python train.py --n_layer=14 --d_model=256 --n_head=2 --n_kv_head=2 --head_dim=128 --d_mlp=1024 --vocab_size=2048 --activation="gelu" --norm="layernorm" --norm_place="pre" --norm_eps=1e-05 --positions="rope" --rope_base=10000.0 --rope_fraction=0.25 --qk_norm=false --attn_scale=0.0884 --bias="all" --tie_embeddings=true --parallel_block=true --init="uniform" --init_std_qkv=0.0295 --init_std_o=0.00558 --init_std_up=0.0295 --init_std_down=0.00279 --optimizer="muon_variant" --lr=0.00564 --beta1=0.93 --weight_decay=0.027 --lr_head=0.00388 --grad_clip=0.5 --warmup_steps=200 --schedule="cos" --final_lr_fraction=0.03 --batch_tokens=16384 --seq_len=768 --doc_mask=true --train_tokens=182800000 --steps=11158 --dataset="wikipedia_en"
MLP neurons of a small language model. Each row is named by its layer, matrix (up: input weights) and neuron, and shows model dimensions 32-223. Each number is 500 + 25 x the weight over its row's rms, rounded and kept within 0 to 999. Numbers have three digits each.
After each neuron's rows, "fires after" lists the tokens most often just before its 100 highest values on Wikipedia text that the model never trained on.

L4.up445:497488503540473452495486509512499485580516480546509492555499498495530510479497499478480496517482469521464482521514472513467466514525517533497511459517513461429499417494550521512490507489500508488510498512519502509533522491518510523513507493553482473531479487472512510513504471492525520474534519534520496516518478539500533511509459531486466468504515506507500499530457507501518489487501441524509507488482478501480465519504512499502492518503518501448496534534490488492488459505479466530491520498405464539489471514507475508476477501511489555509482512542521497506508517480470518506
fires after: " Ch", " vi", " V", " Vi", " G", "ver"

L4.up911:523496515527535476520481516520488494526486514518470495519498486517469514468520515493515579497436482472505515513487515525496513474506527491475493523519450461486499506491526484524452523473495493494506477470493537531482532474484516464481528485524460529532540498511465517468515504489498495520516489523538485514465494493465503494450536530533558466506473442466462521538512473528485549523506521483536513482516492468434461497489487481498443487514497507524465463503479535466476530520485531496491526516514556512532476482494516483476463491531518480507512488514501519513457510503477488529
fires after: " I", " Ya", "ra", "ham", " Fa", "ur"

L4.up978:526501509457507539515534505498511549496541493532487478492550486522499466459479499527464457482555437462494488509505485474539502562508491517514522478457519523462508463501487477483514533474516497485479480487525518501483502504529510485493496497553504512489535441507486472511488520458414508513458472515502448505527508505475508491557495520479490486501472518491529472514500480544500506517523481492525494496531517499462488483492493549488518492490488488519506498524536527468509494526517501493482504483544528489463523491504473526498502537446534505530511491514542529503484483507493514484
fires after: "er", "ci", "s", "us", "et", "th"

L4.up823:511478505491512466513511492495477533500487487576462499492529480457550511510492506499464556500516489509534533466499477487468502530539535476498460502454494494485525483493502448508475471482555523508530487494495471512448515504587470507521495537522505479495473537498482518516476512481475500506487521477479510503481484472519486472535493490508549524518505485477486502490471520494566481496495508489470484493506485533532462539515526513497486473534523514533477514497462458481515527520529508485545495552484506504514510523484468457474503468531488446517485503479500476475517531486518558497
fires after: " an", " An", " U", " the", " no"

L3.up698:541526522512507488517481494531493548539506494527463509473484493512537530558527520470480507476526508524507528492452486476469469552526471496509512475491532493544542500497550477472505480464507503490477525507543531480501510468510512506515491479533541500501487501520506508519468494509501474497499508489427510501495479562521531496527471497455534502514516532491444517539491496523486490521480501452476523497473502546480500505530524508472498515487526508489452495515430473544488477476528521538501494536436465536466490514523469453512486495542527465491468496472510492542507522493464476462
fires after: " lo", " comp", " vi", " Vi", " Lo"

L9.up215:495512480526525512478525501492490480460487524500497471501444484486461499488474565526498510506467499541482499520513544457476493507477533507480536507537491488493475489507481480471494491478480516458526521505465495545502501490530501477463481536521493495515526438494473492468527474517483489501482537549492484488528496512505565474471484530536522472501499484505554531504481502468528463476505505511469497473504557508528548545553452533490527479493495526529430496509494520521497497478484465529500511565512500480505547505515550476518505490540515494549466533533517539521464458465500500506
fires after: " in", " P", " p", " N", "P", "in"

L7.up257:500498553502480467512529514500543541486471530527494493512507532511488500492492529506418519503520474493528478495449514503485482492512526501483518517479493495573475522515474486488526500534506482525474511490522481503513513523515473490556468481504477473498457430486540492453484514489506511492500519483476473514502553506501468505485443465481478540507517489513495445537483533462522505473511470537505496477505535558459478475505554499493524531478534493526519505491509471462478503484499489512546499492477499487510470466478539506513427503498505449492521522489480502491477484572470497528
fires after: "er", " For", "or", "cu", "k", " be"

L8.up120:498479473506494477475486474536495511483486533448506496428473477471499531492504524528485503526489502472511489484488525528534504480486473494524494544547502533507534507513512461461491474501512506509456462502491515528498511526458511496501501559500555486545494502493515488521518512495491574486530541524495449487491488531552454501503499511532510495509503488493488510458537499471501502523485482550469499507496497505477541498478565490479516503488495503496487484518449513500508504538469507486514456502548512529542483483519480545473502478480481439537455524495521513498530450442528502473
fires after: "s", "al", ":", "le", "y"

L4.up50:494488477491516487444495506523515519529493488539535493530536521487498486514484452502474461506493537526491419520518484470512477480498485501491500474502532531544551489511510542536500488469519486524464436466541510495540497523516518472509477518484534492551495519528474533500497534463488507464560527493485503497500494500529489517513505492484488500448500529526512470506526442501493451535495504512493506443481479511521542479527517489511446514510498518466491508512525470494497500479536532537510522524516487488475499454518496504473503500499542509530481479486534525486469534502521538474
fires after: "e", " A", " car", " re", " E"

L5.up699:499496550501528547512506464512478514479503448544504474475512518467525517486499483489472531510468555508465513535513480495542501489449476527504521494496483575495503491487497449492455496526508546504554447506475482528520493496478505478543485483492501479521553518485480495500516488513492463494502516512524483468505515456501500497524521475467501490474487532463518505523469524479484513489474476498496496514496492537558501527491533476509539506511458495492457499480486485515519531462489553507485561489460498455573499520509541479450477506500484515483512509469533524447514465513483477495
fires after: " h", "p", " re", " ", " Ho", "th"

L4.up551:528471517506494516483511525500431474547486527482478505449531468496468485502513475490477495499481477500515473454485518481524500515515493546491491494477491495462503523458489460514494504496485517471527476448495503512464495497448538532485537544499516481503471509524487479494530519453523523543561516508499558489492509505475485519465476532535473507458496486478510536417521427463469515470499482524503513492483505509538437496495453500474500481522534499466506469480543504543480514520527493516505493477490513522503531485524500519477467488471521485485483530531499502512524522547533515527
fires after: "li", "o", "tro", "ta", "lo", " Li"

L10.up856:508481518489488510490530455511496495506460455506499491553549486480449481456496491531497510526467519524471502540485487540522470511520499494506470524513494492503498513482565493508484518477516507547467493479499532515457460508516495484495509536492506454483504464497522501534506465507542515552518507505506519501530522521510501522487455460511480485501510511484478475506486498545480532496486516554527501521450474525500444483479483458505528485492508477491471530530518505507487490529488511511507499500520482532510540504452551496497500498540480528484482487482498503516503480500517472490
fires after: " ", "en", " to", " comp"

L4.up531:491490489543503504479492573499517481506496467508514474523493531484510523509483539524460517487522446481491493493452498486526513502495487483488518520514530481489536430541543519509480504488507501458506527493447485495459490494502530498511518480484502511518511432490493510477511488503465528503505445470493492507514502530547469506497485503487473495432478523474503491524520459530532488483492512486534512489514501511507514516444508524491475484495484493494489504481493476490528434533528482508492508527498466480492510495529516526505510494484489486514477535531438485571510513469492527500
fires after: " a", "e", " A", "A", " the"

L3.up678:490509539520532496427485523493508474464483506517549442471540500505458527529537514514472505498483486518474476479504536536473475490514506474511495528456496487498529547470486495472489506499475526553529508482531491466510501523492492493509483481524461497459488497498480503495494500508496517498507502477496518493547542496464487479468507509510513514527501507519489495462518496522514500495465467445456502468485470509503559516475467499452499492474432563523467473496478545498492522477507427537505506485501504522439500554518529489517525509513437523485528487440521522481469495503480502486
fires after: "ra", " pa", "mu", " Tra", " Ra", " Pla"

L8.up287:471492535492503503490531497506504483518488496542495505493494514503431515453517507491484474503478513477530479506543520514519474512470488474524448489497501499503471522497472479521531488483508526468473501527491506484530472491495504543522536454488478493489481519520465499480498464514488564463485523459492516495483479542495560519425506524501511472501479502505503436518555478436545489486477528478421514495491484494503527495487490471496499489494499443494510511498498480522547523452500446514511514523521514533515504497522481490525496484521451503497500513508501510468474459533545514478
fires after: " a", "ho", " on", "n", "g", " his"

L3.up76:516519478542507492483530485489481488474464483498517479468522486470479501482522518541454506488492492557499525493474507516497495505474495520500469527479510518505490497498464473475522557526490511531518468476506509478519456536495480480479507405481510483490485489440503489514494489475468541476482508507484487512549503519490479503481510515517489491495471536488463482512520496500470499498507524521493492494493504530526484463512520498472516462482465489510528525535482480497477506531434477471523491472480483483503510504503497495501513489447513507451503497517477452463495493510477491530
fires after: "e", "de", " De", "re", "o", "ho"

L3.up881:500484491518505505483501475488503513544515444499480489509493483489481471506508504523507487508524482501513512515489467474543498496474483539482540521504547486506501473502522512547498509574491535520492514480519469542504508519520527489507487484475508516527476476547499503500513491548501509462553521498490486558471479471528505528516506550471523519481482526439507512508502513505467473488502518518423425502502493454497478477538527515481498544491458511481498498497520505497481466505479518487493516459487467504501499486493513465499507490520442498468517502479408511476492524435469484528
fires after: ".", " life", "ation"

L5.up48:533468457476454475525510513527466512469525498495456536492523486478527503503486507511500520477529497490538497452525512522480464473487509506499484490491470520514508517463501510493506534486448520456472443451453466505487544520495531467520500531503512512495506489504528486445530485499529522529496517553481487520484489513495470487479466456522515501519476512500556484483526543538474495547482504517475503527507554488490527512512520534447510500527487495488499537463480506498482493490507525483477488489532526535497520547489504519512486568466507473513511513567541499496526508494534526489
fires after: "s", "y", "ne", " Charles", " term", "t"

L8.up82:536517477445490460488524502529500507524524467535462507518550527456489474497485492496498531455538514511523500479517504498493499518499497515501491475453509524494460505473480460485520505445525476493516492534531488523486467525503476504478520529509487443488523450514483472508525520467494502477542504525508511520535522490508521537523501515513516511528481510506487476496492467535490487555504546504509549556519495530487528554493524487484484436531491466496500525485533505484454488496461508547459453511491530498529520479490523486478463530491485439500470532543526470510526519480520499520
fires after: "s", "et", " U", "us", "S", "ur"

L3.up754:519503489520498493514504472526504538506511481516491512516500554476480506529505482574509509549487520509495470509500484498499468481449530572499520537484531480494524479489524497499479483534494497496490519510531501498516520507489552542530512466482521493468536494505486492521477474533525506523504482506489498513483493483518510509478498502474512506499449555546507499523468497459498472519545510532464466516527470464499481499540498526494525506497472533533481494509513538505479482513445513480501501515499515523466509486518513482513474514464496521494524489477480483454490478494504504559
fires after: ".", " ="

L4.up778:481486499471529477475469479464498486481504492483504508524463536508456497497529491493462519500473485550517481536480487469511529476535473451538511520474504559520532476518474508531458471511584514499518487520469487499494515480493480536492495477493531507485532531485490514453482556500463488510521491498484540532501484440493498507521533504492525506520523490535510465452540478523514474507517498465522500517487535462468496520507502536486545529513482529473534468525481521504500486488501473520523480569517467531504487492525483510484498462482487498511514470537489532545501506528506487515
fires after: "er", "hi", "om", "or", "tro"

L3.up119:465537463515511477471501484464488491543490479519511499471502460510524520512503516496501521468509519491491501493506499500521519518534491510492505519459497457468504507467509543536512494498487551480454492487542497504517491564492511533475486423516517485435471487483475536531491500522507479472503526460509531456502532521498521501494492516532492486486487531505465559534532507514511525531488497493511484506493424498508522505523488478506516489474455535510525493508490517472525539476498467473462529512486546476463512528530498534488532493548486432493515456502508493556521536496476459499
fires after: "ta", " tr", " sp", "op", " Tra", " pa"

L7.up938:473496485537458490491492489530522486541494474516511484554520537451502468452476541509519453486463525486477543538490491471535491474525482531465505476504493489468500508518540563484529509502509496482536531441510512527500510521504549498478485473500529471508515499487519507498510447535508480513499498499512516477501495497516495485526455507517503482476495526478507515498508502529527501504520547550506506489530490492495487542536485511506504466504479469503485549483480501528486504494479483516561527528485525457526530489496563493500475531508525475508489482457468496501468546489488486501
fires after: " pre", " p", "re", "p", " ma", " ("

L3.up20:522491472473470483489520504507477521495501499507531492522522445434524524503464502484517486495517508504525514509461501463510502486482468521523487510489468518489483512523481428515536527512550488522554533495487530519469515499490469540509488458533500472549506481499502486496484477506508528510503499481491477490471510444487545473497516510436500510496463526511545497496542501476476495486489547547535486514452538503500529540526487516445473489492509511455516544482494512501508461442477513481477527508500500452528495474460521537461522478458484456480470499526539518510493488525532466520
fires after: "s", "es", "S", " S"

L5.up407:497544496496482555481522520497502509440475475504551464501475544478485463484463489459519490477492516496483446505505485512483492509497488495512483499479521517500510528493522446526575460524501520527515496511455477549495477479510534453505484442503563471490502514509516478540507512471535532476531466500519525525509551494503484482548524481485500468464500535457521507484495510483472481499486514480480457489503517522508466497462490532473522473489483512503522495502503565464519478506458494506530488494525469514472514515461479500547486542471489488480461489542497478499549529502514491510
fires after: " de", "e", "com", " De", " ", "de"

L3.up432:511492535524515505522516495508433504558511475484472497461520501509504475470502472514507498502468547506530474497510499533501494475499490509509466473480434488541495499520543556547478543508527474497516522461515551473467446505497508512480522497479475516508526496479547469499524429561528505510482478495530498513524492463476490513484507507545503467513508428476491493512507520513471462505537546525520507514497513488512463543526484454513511514507520513495511477473492489497489495517494497527527470519497528509546520470514488461464516463483502551514497501502497448499519514462489537444
fires after: " ", "en", " M", "min", "y"

L5.up242:520482479462504465524488493557437531460508491505512549517486470518470494520556534457477519469516518434526460466509519470459446536547441599481489523525515507477540538508498480516486470472485517487453479495516487520526460514513511509477470477532500490524518508503490505545520504483480487517494519471525512495534490492538485485500479509513490525512480477514511518448538492524482480486461506484495515471523523526551478480489503514490485503498464520522494510486508457497517512519501514521495496506505518520490492503506518502501528441493457492521473493544516492515455532474528550546
fires after: "ta", "li", "hi", "w", "ti", "ar"

L9.up984:448543489479466489489485539505517499497539501534503485509514542495495521534487519494499454512431491503492513525493549498518490497489499521467493498516481540501500478496494511499451499443506550503511474488464559484490542520500504465518470501506537412493536504526494540505515476500447513478489482459496448504509510479513491522492512469538493531470452505469567505490508466531490493473474524525496492487509505568486494537531519511470522477496492498487461531489525499520507496474513540505513523539513484533501553453531523492502477512536528495509475531467486507478504530484507520465
fires after: " p", "e", "p"